config = dict(
    d_mlp=1280,
    norm_eps=1e-05,
    qk_norm=False,
    attn_scale=0.125,
    init_std_o=0.0,
    init_std_up=0.0381,
    beta1=0.95,
    warmup_steps=443,
    train_tokens=731000000,
    steps=5578,
)
MLP neurons of a small language model. Each row is named by its layer, matrix (gate and up: input weights; down: output weights) and neuron, and shows model dimensions 128-255. Each number is 128 + 32 x the weight over its row's rms, rounded and kept within 0 to 255. Numbers have three digits each. A neuron's up and down rows have the sign that makes its largest values positive.
Before each neuron's rows is what it responds to, as a language model described it from the Wikipedia text at the highest values.

Responds to: Sports team affiliation. Mostly fires on "with" or "the" just before a team name in athlete bios (signed with, played for the), plus separators in sports stats tables.
L3.gate749:097082147120127115064110121137070148193154140106125151125071101154126113167140122104094154115137149125096128095101170098081093106084104112135147142142129135140158131147158104136150099113104091159094138085199145185176148109093133157124130102187154137053161129141202147084139139141179116116110116142116143082160112123121137140164194146130168149133062069156148087141115128131160161123140
L3.up749:126102164080086154110121123116077112102158074123186082143135159120139132117125099087107177129143072173130155115165112082189068127121140121128140124094119121227110129130138118091138130053128207135083156141145073147112138112105116127167167074108192099146164140092118095127194129102108181065149068151157115137137101156148065127130130146166143121064082124166098132154110118130199133108105
L3.down749:123105109174127106123110139107124194171157113152143129085160067153144093176143188159133140113105127094096111128146132175039130121154118095120112089167133104112118081133084096126118131123135158123187144153101061110131117140131153157132111149142137093076146115157118145129093140096137065170061152190178111099162118174131126151165120129134176191147158088226142119125129058163134131129137

Responds to: Attribution and assessment verbs. Verbs right after a subject that report, judge or characterize something, such as called, declared, felt, described, considered, often in reviews and legal or political text; weaker on table pipes and Preceded/Succeeded.
L3.gate147:198189148118125113102068114117148162161137068184126129157172135140146074111113118139138177066073139193115098135148163132188149083086172122154129102065118094143111088092121145173132119049116130050124124148136127102119084104124097106111124144165140102137066131169174101126147063052132157146134050148114126123090105094092130101102135153137120107140142150111061119129052132107086130096143
L3.up147:138154136217128108168074127137166117120131099139115091172132067091198156096134124126109174109111138124117127153142067126135184139184133167174117187122131147124157199103114094205117126125161062105148181163114131140113117133144109113150107081153159098188075081112165089194156072125110178106112110150185093138109122146128148127045114110094152089084135139133084111139092147107060126111116
L3.down147:122064120176173117119147120114058083123145150108079147149155107063166083108112056153143135062133186163096102155199084130121138123137165139135125165209161134162133165127175112103122158117156086165104116185140146186139159136188140117146100096146166157168096148110131105181118084118151149106164101111128144103152150092103141141116168164110162168150072199145092061157115090175117144132109

Responds to: Second half of numbers. Digit groups completing a split number, like times, money or scores, e.g. 21:30, £15,000, 10:45; weaker on punctuation or on before dates.
L5.gate314:139147142114110168124097129076109130154133134108111206124102121150162129143144155105137160144128126148070197175146171143122099117070095103068158201152108052089170171133061127160095179132133115189167098117132085171193115128167100145106110151140139150102117113181143082171117152053181134140125107138098077115093114127190127163171091088124090134125131112071163082152150141148192205097131
L5.up314:122124113166076138117119087135143109080173148106081132140090129144162159138143144179114163100153124149140152119193091152172125099151159154149187111139144137107111112197117084136147099126073071135100105119136100172127065159137121126120152160161103125112093101131130169148139132095115119147232104102078142162137122149100220166160138087156172104086080111131125156120208106084142107176040
L5.down314:152122075133124076167187131150083079090143134122140113114204117088111149115106147119113104129108095141114087148139137174088144198099144108182102129114140164141090099153160103153091160145151189113136162122122130171139118108120139106045121106091122182140234149117183128133052092137199140133103156143108133067109100142106097058145145105092134167141160137164101114169178150120076133109106

Responds to: Token after a completed noun phrase. The word right after a finished noun phrase (often a subject): auxiliaries like has/had/was, conjunction and, or closing === in headings.
L3.gate181:131205105094084184096197118151150094185186105101094145136132164075184161161100143166162163174039148096091073116124111159165147199147096160070164137115092108086142158152108105166099117185122135118198106102163148073133159066081112101135128119076151181164083135122179146133069106165161131096084128141126111147122153099091129090101152138130084165127151129112164213142131144186171123127117
L3.up181:150166174189070103073099172123079168141090137138095175174141182131113145171102133093123097162153081106101125132100104146135145125079154155089158104130153176122092140107151077099162084117117087180167182128087139160185162137073133178130127186159189135061117125099168193066151178167146204089148181066136133118082184120137100093126151128097145134121138100126122159119202078123176067071204
L3.down181:131094071107136112171116129108147169094122120108128140130111113092120130127152158107066129129193112110150127071066136138181126079127109124112104130079120166110113153091126148125103142097113181164121124141068093070113103136110164088132137139039099113121077105112079168118078109092110143175128085111190086183142156104113179197135055130102141125062090102078143121161164161083107090116161

Responds to: Sentence-opening time adverbials. The final word of an introductory time phrase that opens a sentence in biographies and histories, such as During this period, In 2012, Two weeks later.
L5.gate1037:114094122110111082087118091110093116176160088105205114113206195176166126077087105161104110178154177128102137169161192130177134062146118153116084168167139145149145164099103128221130177120146117149100102086138125095145106119144135089118127129143168123128139108141101074102159153170103076164132086150151131163105098151120111167126089116156098143146163127105112217119144042114119140139138
L5.up1037:103114151105118116096045083107124196157142129074177081120173170087058146129167109171121115152126130129106129169178104157147128143095160103175154133171118129104148161070124154155121143165152068072098174118129142128142181136122106128138121124126115182152164104187170086153205150103170105100120137132148095136192122168095120201137162134145140115164151152177062143075160126164143185128128
L5.down1037:128130191080126081110098166119191105180136119138122120178127068172049120191160135116106113129139105119129153149134069188109141148106157107158172096092111091109089109119175187121116075144140173079188134168199180160125181124151109135163171119093157112080074153086154132164098146108108123129103104153141073127165111149171131131114154101134186053131123144121102123155085108135131122104104

Responds to: Transitive action verbs. Main verbs, or their final pieces, in narrative or news sentences that act on a following object, especially force or violent physical actions, e.g. force, smashed, dragged, gutted.
L5.gate1001:127130082128116048134137121174103201141157122087126106110159133147205166129107062085175157059086138088138125142084112135106108126184173163078142162094107136173124153089141157146125161117046132126146125133160128110081168159103198156137107056127156136144093074125136115117096172174153119046163117169155108087134180105119162144106192097181022161149128180170103130102144139121124126116092
L5.up1001:143127156142186068188113122150159110153158095108041079148125109162115135122216151107179129085116160134131160127150095151111098123130107133127104065145168088122120166085090115106113167146109102139120143101163111139091170115149147111142135086112144070160163109067146183122085147125121099113188081115074117106164128117120091093092109088189093087158078155111105181068148153152152101144132
L5.down1001:147138192191109135155098133105182104135100109141095142135089116119126117149166065143113075081136114104060146094160155058141115116147155140164114147171209098094127138184109113069133157187124115131158116124125098096142129082188119113140073144111159148136126180121102160151189126114197126127105133144087157103116149164123160128153136155084118120112167164129148158059101139125167166097153

Responds to: Table cell starts, set phrases. First token of a new table cell or row after a pipe, such as °F, T40 or 1B, and the noun in set phrases like "at the age of" and "at the end of".
L5.gate494:133152127135147195178125127119157132122095076121152150104078109127121185213144166178098181120111150092108105112133147132100115177084108126101099181137116070184147104157117172114172069141103141107147123129159135106152137145157134170131124123150149070101155123110197136077119145118105155147106162161143139087115133091217212160190080130103145135065056101084111174142093140134125175104170
L5.up494:139108143161102124105125148140101158129141091157147122090132098126152100174055191134116176132096118144117045112123124200138094154095168176132099131129109148134111133101121079139107127149142172159127131112096113119108146079097136178142169082124159110079115109172110165106081093143100113132127180163125115097100121185129111175175116095170163139121173153078101146133108133135165106082141
L5.down494:096103153156097156118088136115148124087155127167146051084161127111117140075143153153097108105074127155088129141149130187133163113136135105131120059131156134086127119174158138086120126175149127138106137162117139189095131142141134170164174099114130101079172075150121109159060120120080155115088107102145085092141118113047133179176111082157119126118133151116114164153118104147108143098131

Responds to: Narrative action connectives. Function words that link a narrated action to its goal, means or time, such as to, by, then, next, and in early, in story-like text.
L3.gate725:122144064110117140183132105115116154124141127159115128100104111177149095165149066118129103145129114126165078144050139125131110077103125060107073107147217101132089111100078129144169146145086127149131133150153188166130151161125156098138111100080078125154100086174110159147132139149190112183157121156126126119097137104092093106116123148103141130125179212095139108139124121092147137079089
L3.up725:127137121090146141143092184160066082135143106126094124130129130096130096134133090106086116173136079131147098082178110184145095166175167116140106143154117133143142188116084114107102125163161136079098131100183070136212172151169131127066060143130129140094095135135112144069147153129127103132106186137134140192120204059146124138139084115112104088035148154115149129121213136192120108101076
L3.down725:147168209078140150134142146124139134176126118094146137177164117101159148169123157114146123142121135107098150105158169130091116148182049177164119170156136124207119115119150144159135121095066102151130151113107092134144151154117107186145117121149129136158120155130091101077150110110041094099126111107170175170106109137141136132098160090112078150126046090095160123140151138119166126123075

Responds to: Phrase-final numbers and names. Final token of a multi-token number, year, amount or proper name in factual prose and tables, such as $5 billion, September 2021, Los Angeles.
L4.gate14:113177131120132106148045107157125093140104093116122173121083124112123108097084082143164105145169116080097101128159113141151103108099111130143096112166199114113088232081149168105160134076066088093118161090167123119109090140191125151105161154163115144071088145143190130112155110085139125139132126149113065056152127136159063109105172071141117156114181172113150074127131110186169185090107
L4.up14:109128155154137085156055130145185068188140068155133144175075132098143114093131097160056099078139139085165183120182074131100147133114109131168134153105138091138127145121144109096096152114145152127111134110128095142146197154081143153106071130157064103117081159114152139117147151143145108115145156135215151123147085144100156150110079096090096111138142191165173155153188148089174169117141
L4.down14:153113165146143148148071106168123147160116141096104138088184161151114139087146134150086166078076147186131216129059111118118115122055122119091108145145139119117134074107068114103111212137195181162129128127106109130104076158177113110141086159092131126172068117191130106154185186166102136143125167140096134103117090165163139081091114066069098157103131129116165139166143145102151152033204

Responds to: Reported speech introducers. Tokens right after a speaker and their speech or decision verb, just before the quoted or reported content, such as the comma or colon after writes/says, wrote, concluded, would.
L5.gate182:180139108097132136081110149089143158097094115170095127121102101088140143135156102102145141112038086098132109140094130097187116098117089094141124151145085096099126151158105080130132153086104159153134139115181114108189133145090161177167121186140147134143091055126079093127141099163175134093092183138125104113116162103102108137155161141051065167092103114109092188161162183144155074138117
L5.up182:157126086143102042186105141141125162144111144159074119158180112072167152161185104131118171130124158133109064154107096156184126143153151115133135134113119130110101151113078141091092152170112098137112145162135105165120111055089114139115195113138044150167158125190155156127133128118115127124138119146169103155145122098169162123117123119160086124126113188071142139055098203163121183126099
L5.down182:089128137155148168143115164147191131088134099191112089135144096087126074112117148114112164166092138115147086113156121128159150087127100129096077149144156144086185170102136083185148146169137105114103108119171145122176149114156101173106163154119109182104111150140124158108123140105111083188095080180140134163152143090112133155152069161153206118086120093105110089088129150205098123106084

Responds to: Token after a name. Connecting tokens right after a person's or team's name: as in cast lists, table pipes, middle-initial periods, and v, to, over, a.
L3.gate24:185137141133127108135193122177102110153162169177175146110136107130116117129125114195099112048110230103125236149066117137148164115129124109111151111150106140162136194151164149144135117117163133150143109130127131090136103168127130127162115100111148124096195077164159172119167109101119083102110177142158098116163092105127130189134160139111110226149174126091097098128164117148115166112129
L3.up24:116116122115124111166114110127109135153139169126097141086133112153109195112075078149108170190182157157138163179130114172136143153131098142065136126083142169085122102162094135118090126085135114104116084092078182106117187144157141110080150164165124103137133099062150090127100135098146064191110154085175086129125194101094128137110143132112146144186158105148124108093108141161109135099079
L3.down24:063125148133157188140113092136127097103122160119106144102129137158127112093109168171117136166103102159162105141151234133121163135100128179117156120107108119179111078140119128115168163135142116190099150113127146143080116162112172129091114073068094098151067112097174146079132135161114145093087151158164120181142141090094123056115143093116130073106138131188114120140089156074086067069157

Responds to: Compound-name joiners. Joining tokens inside fixed multiword names and compounds, such as hyphens in fast-food or short-lived, and in Trinidad and Tobago, men's.
L3.gate697:119135040190092107096144214133121055137129131164086156132159127128144126107086149150112137121052141132150124132147159088136158128131186124163129118141134107126163090144132167213159111116104079143153091074140118138132146144060124096141153116153104098152101134070134167177124071118181136101124090098101164138111144154125132127148115142124153139089090059111165172127157114063170144121102
L3.up697:138134133139120091162062176063129116079099173177125079138095096128135107184163088102106082083108110126140079093077072100122144078129133074109132133134127143157062137118090136122102193137062163100133165124110124120093157181112158140148139136113102198162131172143086126135116110158139070156146176115102123112145124111172128090146142101087037160152163153135130101118157092105185191102157
L3.down697:142118080126115086147133163120137108158154101158155167170137121120085166105130064182140190093142139137160097136194088142098141128152066120131097102153083098166106138132113085164116132124128123093150080139122117117119166146060105112130112165120105076145121166116074140115075133117118100063127118117177100132144144115169136151135075069212113045070102094167137154158121135103134154139117

Responds to: Paragraph-break blank lines. The second newline of a blank line between sections, before headings like ==Early history==, titles, or a new paragraph; weaker on plural nouns like losses, assets, pieces.
L5.gate1163:181144132108077114137166135153149117143135183069157076181088096144175122087079127141201192145108114130140095156083165150131112158082095073193169116164095125092113138190114150148215179119149154157122121092167140126111194146144126107168149190127097130126120124158172157163098125144147175161163171131139101106124153156146082130141125116071171108144077142112118178114098089120148120113149
L5.up1163:189101181136158084094181169123143152164117177077125159149115110123134110079126130099114181119130083155115129111046145126124098093106160113177170117165098153079134098095160057144146116122192114154120152144179090120104206144193163228148123134176140122084152109130141155221154160129120180117138145120127091161150123109127137136054169138080181081161111100184095140110168099166111114160144
L5.down1163:136148168103083097157148129130216127123137149153134177064078105144161092077130229100064161146135115172153127116136128127124146087088118154166126125124069171092118150149152148093114158116093137144127150130107162143101148135149143102115116120107144144071109122192194106104189161158156159127105122147106089192109105111180149140110126125150187079099172099113091118088130122179152093126136

Responds to: Phrase-closing head nouns. Nouns or years ending a short opening or prepositional phrase just before a comma or verb, such as In this way, In 1967, In its early years, remained in operation.
L3.gate485:119130154086159110132100157164135095120151104175107165106159166093142100121134079124105094086123137117159142105131115108104132085187115153098153105084131094114132160179100145055150136120141172088154113092189073103143106122102102162069119078140143118154097143105096118148194087149099033119137141196124152145186117189112108097132170083176105164139130111172127147050220141136110086094156
L3.up485:098159165129142143081165149151150103114133128048159151131084146123183141073114125062129122117068092122090070076160140088113093167152083150072173169145128103121139137118089149117132128138089100118121186148086147159184091086140077084144122122127135186140051103108121059186109152123121148159182081167052116126084156078158079132124153154091168109108128155151082146128169182141066163149164
L3.down485:182081102149125145173145105143173164122124147156123121144154143132129077149133056140148106142150131097227133113052111118132111128187104152163104097177048112141088118114127153181122150151123133117163084063170123153150137144144118151155094158116127078132184154152149155087167096146122068152108112101131160109146104165152166090145095116127089131147185149150094090171153105145169147101124

Responds to: Verb after subject. Main verb right after a named subject, especially speech and reporting verbs (wrote, announced, states, told); also "Preced" in "Preceded by" lists and table pipe separators.
L4.gate842:148172089103080139108109127200167202129134135100096082156106170180199122097148140166103118121093117124145124144128079155142161112153130118158120106088080100086091115168091131142103150131145089055194081107131115125127155120124092120120130140119148154156169113096124148107154128076146177168104118144080119106128113123086143144117116128115128127089145148097096097131118097132067113146064
L4.up842:144201187144112141128111142150083131090145141143125113111149169115154103178141115166089184106115166152133147114133119126139154126177120139119157142180017161057153189142135113140097175121215113123099118093116117148134159158158154174038065096114099112169036084119154089154158106095109115095135116114150069178073172113083143146079113087069155152137130154118165149097120206096125110137124
L4.down842:113056088070147092132124087078129112166123141138131110100167064151121116133162202133085072143150106106110051163145131111162193108073171123128112158136200140149073141133178123134111117118087175139157116129135123159114089143098123145139105124124105151170147202129160083092050136185104098182125063138172109152179128184153122122089108120147163148105193138126183112141138067108149142126121

Responds to: Date year completion. Year numbers and the comma closing a full date, as in May 31, 2006, or 24 May 1998, plus decade "s" and state names after a city.
L3.gate1068:139128119075135039187091042158141104174148111134184113111102035131136091059137082142114138140150164143129116098126110124182172114138125126154138119124139047133162172133102134087113135069129191109119116078109147141181127096121124152143168115114161133186185125144113124108112073110147149172156130151146091099141120104135094181093122053174098123117107157093121102087106113133079193119132
L3.up1068:152125134098060163075100167106147097139113117193123159140174173164077117146161095098158094120146135120147059095148111118094107167181170127113143161159099111079145166068102108177158130180128055081119127167165084107143131150129157132147114068157084138120100122082135132143174111163140129178108076121102103121150120135158083095183170134175119152122140121125152174142151119098114140141131
L3.down1068:116118146137131090141072154135173118131126145104184063168110157095154078151187144117097123109133152150130172157104177107178139141096108188179118132103134087079125136113085139058192112102097165153117099075117161135123091070111155129102123123095093115142141167153168081134173144085098057175135192142140170092146111153161119143116069149052184125116123109099118114163130129129098146105136

Responds to: Token after an entry name. The token right after a name or title at the start of a table cell or list item, such as an opening parenthesis, dash, or continuation word: Banco Safra (, Olsenella –, Bulgaria Open.
L4.gate250:195106139123161114142141124169146131100160138137026174105148069138195135153130146128080089124142163073126132104155059130111093079136096122151131183098107095150108069105096102137113145122129151125143133124101139126129088150119098127104061131131194146074171141084157163142081097119115181161109094155163170122090109149154170097090082109126132119088116156118165145155149131183085135044150
L4.up250:212091144104126137113136105091145097166136130131077153169151215162153091131184125118092100087169161129115122122098158108150080143154158137155165152138078126155130142145156158078154127115175106111082100109183120060124142160171147145097088125142116148169126088138117111115083139116124055105115151155118140235218139105094126115136100066146141099109093128160082082153173122092187077090161
L4.down250:147130116139143151151146146120131151111137107138140106158074134077135171148095186110123110105148193129076096170098191108123163137116099132140065183109108092137070164145169150101165134149093069155134082080163073129125119150141105196110166134042104090124078118144125115088059067119124102164123115164075198157152130102126161154108116123164097182093179142137150140157102139142117143129118

Responds to: Structural field starts. Tokens that open a new record or field in infoboxes and tables (Time zone, Games, Loss, Europa), blank-line paragraph breaks, and the preposition after signed/played/known (for, as).
L4.gate860:137105137060157102117157179098163110215102088177196151135091153144067136144116146128116130072105135110084124101097140110105119101129108125198135163091108126122063106102108082151049087155119158040128123080157109099180126181083154177141112121155083041118152187075147153118102134127080113072085133117066163123123074173133134125142190123125205104096113088188165129171159105069177102123131
L4.up860:152122135132120068172096120127121164167149096139139163139112110143121116152130123120158080144125181126051107091156138132093072158103081126124157126118121118088086154121174108134149089152111075143118116084105118137091146102144112160157082115127186091161144066096145127139095103129090146150142157175136131151219129175172155089076130104094117130046097121111154170104127117094162026095128
L4.down860:089150125095154152119142096116125132082165117094069170107133142102195125120151127141157163201124095123093154146108118122144129084114171171083147119102124151193164191132138102141079165134156086125109121150186155216148160151154098094128207110159109144119120136155143091117123131067125094119151117122133186082089118115113143217142111095138123135216152191131109167158092116225139089095115

Responds to: Post-subject auxiliary/predicate start. The first word after a sentence's subject noun or pronoun, mostly auxiliaries like has, have, had, or adverbs like not, never, just, plus prepositions like at, in.
L5.gate72:154103037107116151097154092127113135065121069103149223131110064131125090077189093110130122092166101123090146106115102146140145159177087114143048101153127127155119171101162132134151167138088148129159116098130101125156101144150172140174132143106134115092183088103082112124101162106180128133193109127138106131121193085142086138141143170141118122177122083169098111190095136104167172130144
L5.up72:143137115133132163058167174153099193085160058122101130176097166156119119078140095107112089158115112096100139129093146080092120154130183106148146064145119103130173123118151147129094176154096104128143085130121115134058126124169111155142165125121135155190074175090142165089148089163154077113062169059133116095145117178140158127110152140074122088105064079160117148183164110118140156149113
L5.down72:150124145112136058122158076074039142115132148105146091076101171161142123175138120096067115116085135096124191109046121125123133114089129107120192142177146087133111185150131117126131134167129165123141116156139129130073121119147205116115141124125151172146111175179128166160112120101124087125161154120090098125139081141102100177137141128129133111133188104127140114160177157091146089087152

Responds to: Main verb after subject. Auxiliaries and finite verbs right after a clause's subject, mostly in biographies and narratives (He has, She had, research was), plus list commas and -ing endings.
L4.gate742:141149080090150079080134093090103103125102145108205099154145166128133154113132117076180217140130124118081169111089122204181115130101146123127130099169189129067118135152146164138161164132170131127110130122129147149177129067126172080129154087104070213126172111150175098118118122109143147162147181108087078113198144119155159129141125118141097152145147145152173155152124137097139195154111
L4.up742:167176140143104089120147182103132106164186108102139165154153148106126093124116136064098097145123141097116138136111098060097131105150131049082106159150158120183104099155158125098145154164099077155125105132107139127160065130083129148146180104149143141142174104076156172108116139175144166169106235113117158111176132163112047117144106137204125153130164143169187136120108121075169038108135
L4.down742:142061108095165147155113100125128131091117111112130097128106218188188133080153087097095114166136128116143153136082131127161152144065108146156118110082109104052132184142139146101156186132082149111179163211098115135143117124178153087149101125121143138089170122139096162116153078145110120154153129143122088118159103085162114136179129178106088102105154074118080140128147109111081220140102

Responds to: Election table header pipes. The pipe right after Votes in Wikipedia election-result table headers, plus weaker hits on articles a or the after verbs or prepositions (had a, with a).
L5.gate1003:158158149115137179126185166156161137135133128137217088137098083157141053154080118134146149166163148154156172129107126167165146133091096183198138089120044115148117141100159086107135130078115181149108091095151164145129087109080163091062143101106071165169105113082136146164105147112149149181199127110106099134122173073123169135078077192109095136162131147116091073185159121100160164147178
L5.up1003:136083106098120082141129154100181103128125116134128098114136135177204151081122107119144066147152080145159170144167089113179170117149130118140171078117120110098093173137111143112153099134162078082101157090144137172064137087118152089126192098124100144125152106116128116158091127135176119157174115120168135103102122140202143098105152141155142097117175107180093099149207102130137220136196
L5.down1003:102142124104122062129164130097007110122131077134109127118118151120160133141128155171109194142122132160092154099116158161132128121053198191119097172119163130109105157123147119090136108154125110153110159151099135113183060121144112153165147126140132093105190147196067130104161126174122111109052148164167135132139133142118129137140111134103090142099121101098147158156108141125110101096099

Responds to: Main verb of an action. Main verb or its linking preposition right after a subject or "to" in narrative text, e.g. into, with, founded, established, take.
L4.gate73:141078097136145121163092120185156195125144102106131138095148119100178138106128127144093102183141083125086149113128099083185136163145141095154175105124142108102164134121104164122152122145077148132104094111186182144127136117109158109117153115156063063129172073145143168096093141206150106109170128157110107099162115156115132105076119131130100116097104153143160130077111095059166102129138
L4.up73:130154106087179133133089127131119150130158082100108167117135126132136127071191138099156122111095111134111134158119083144107142156079109208141072134143108129120132147144156181126104133129104132094141109119135206101156136129120121051177102137150094093121113116049111120192104169165144183159140150128106158117129161092097128122039172156142056125127114122149111061094198038096217116083179
L4.down73:186166129119134141110147129103147148133106140084114163123193111111098114093135114134146097127141204134089162142158118161074116091158063111132132124152130134154127119096151106132159163144160100136065126124123141117111124136114164111191091158112084130141112047132140112162204144092174104138159155114114124072108091039157119173097158151136163124115127254113155130131094114137143124169053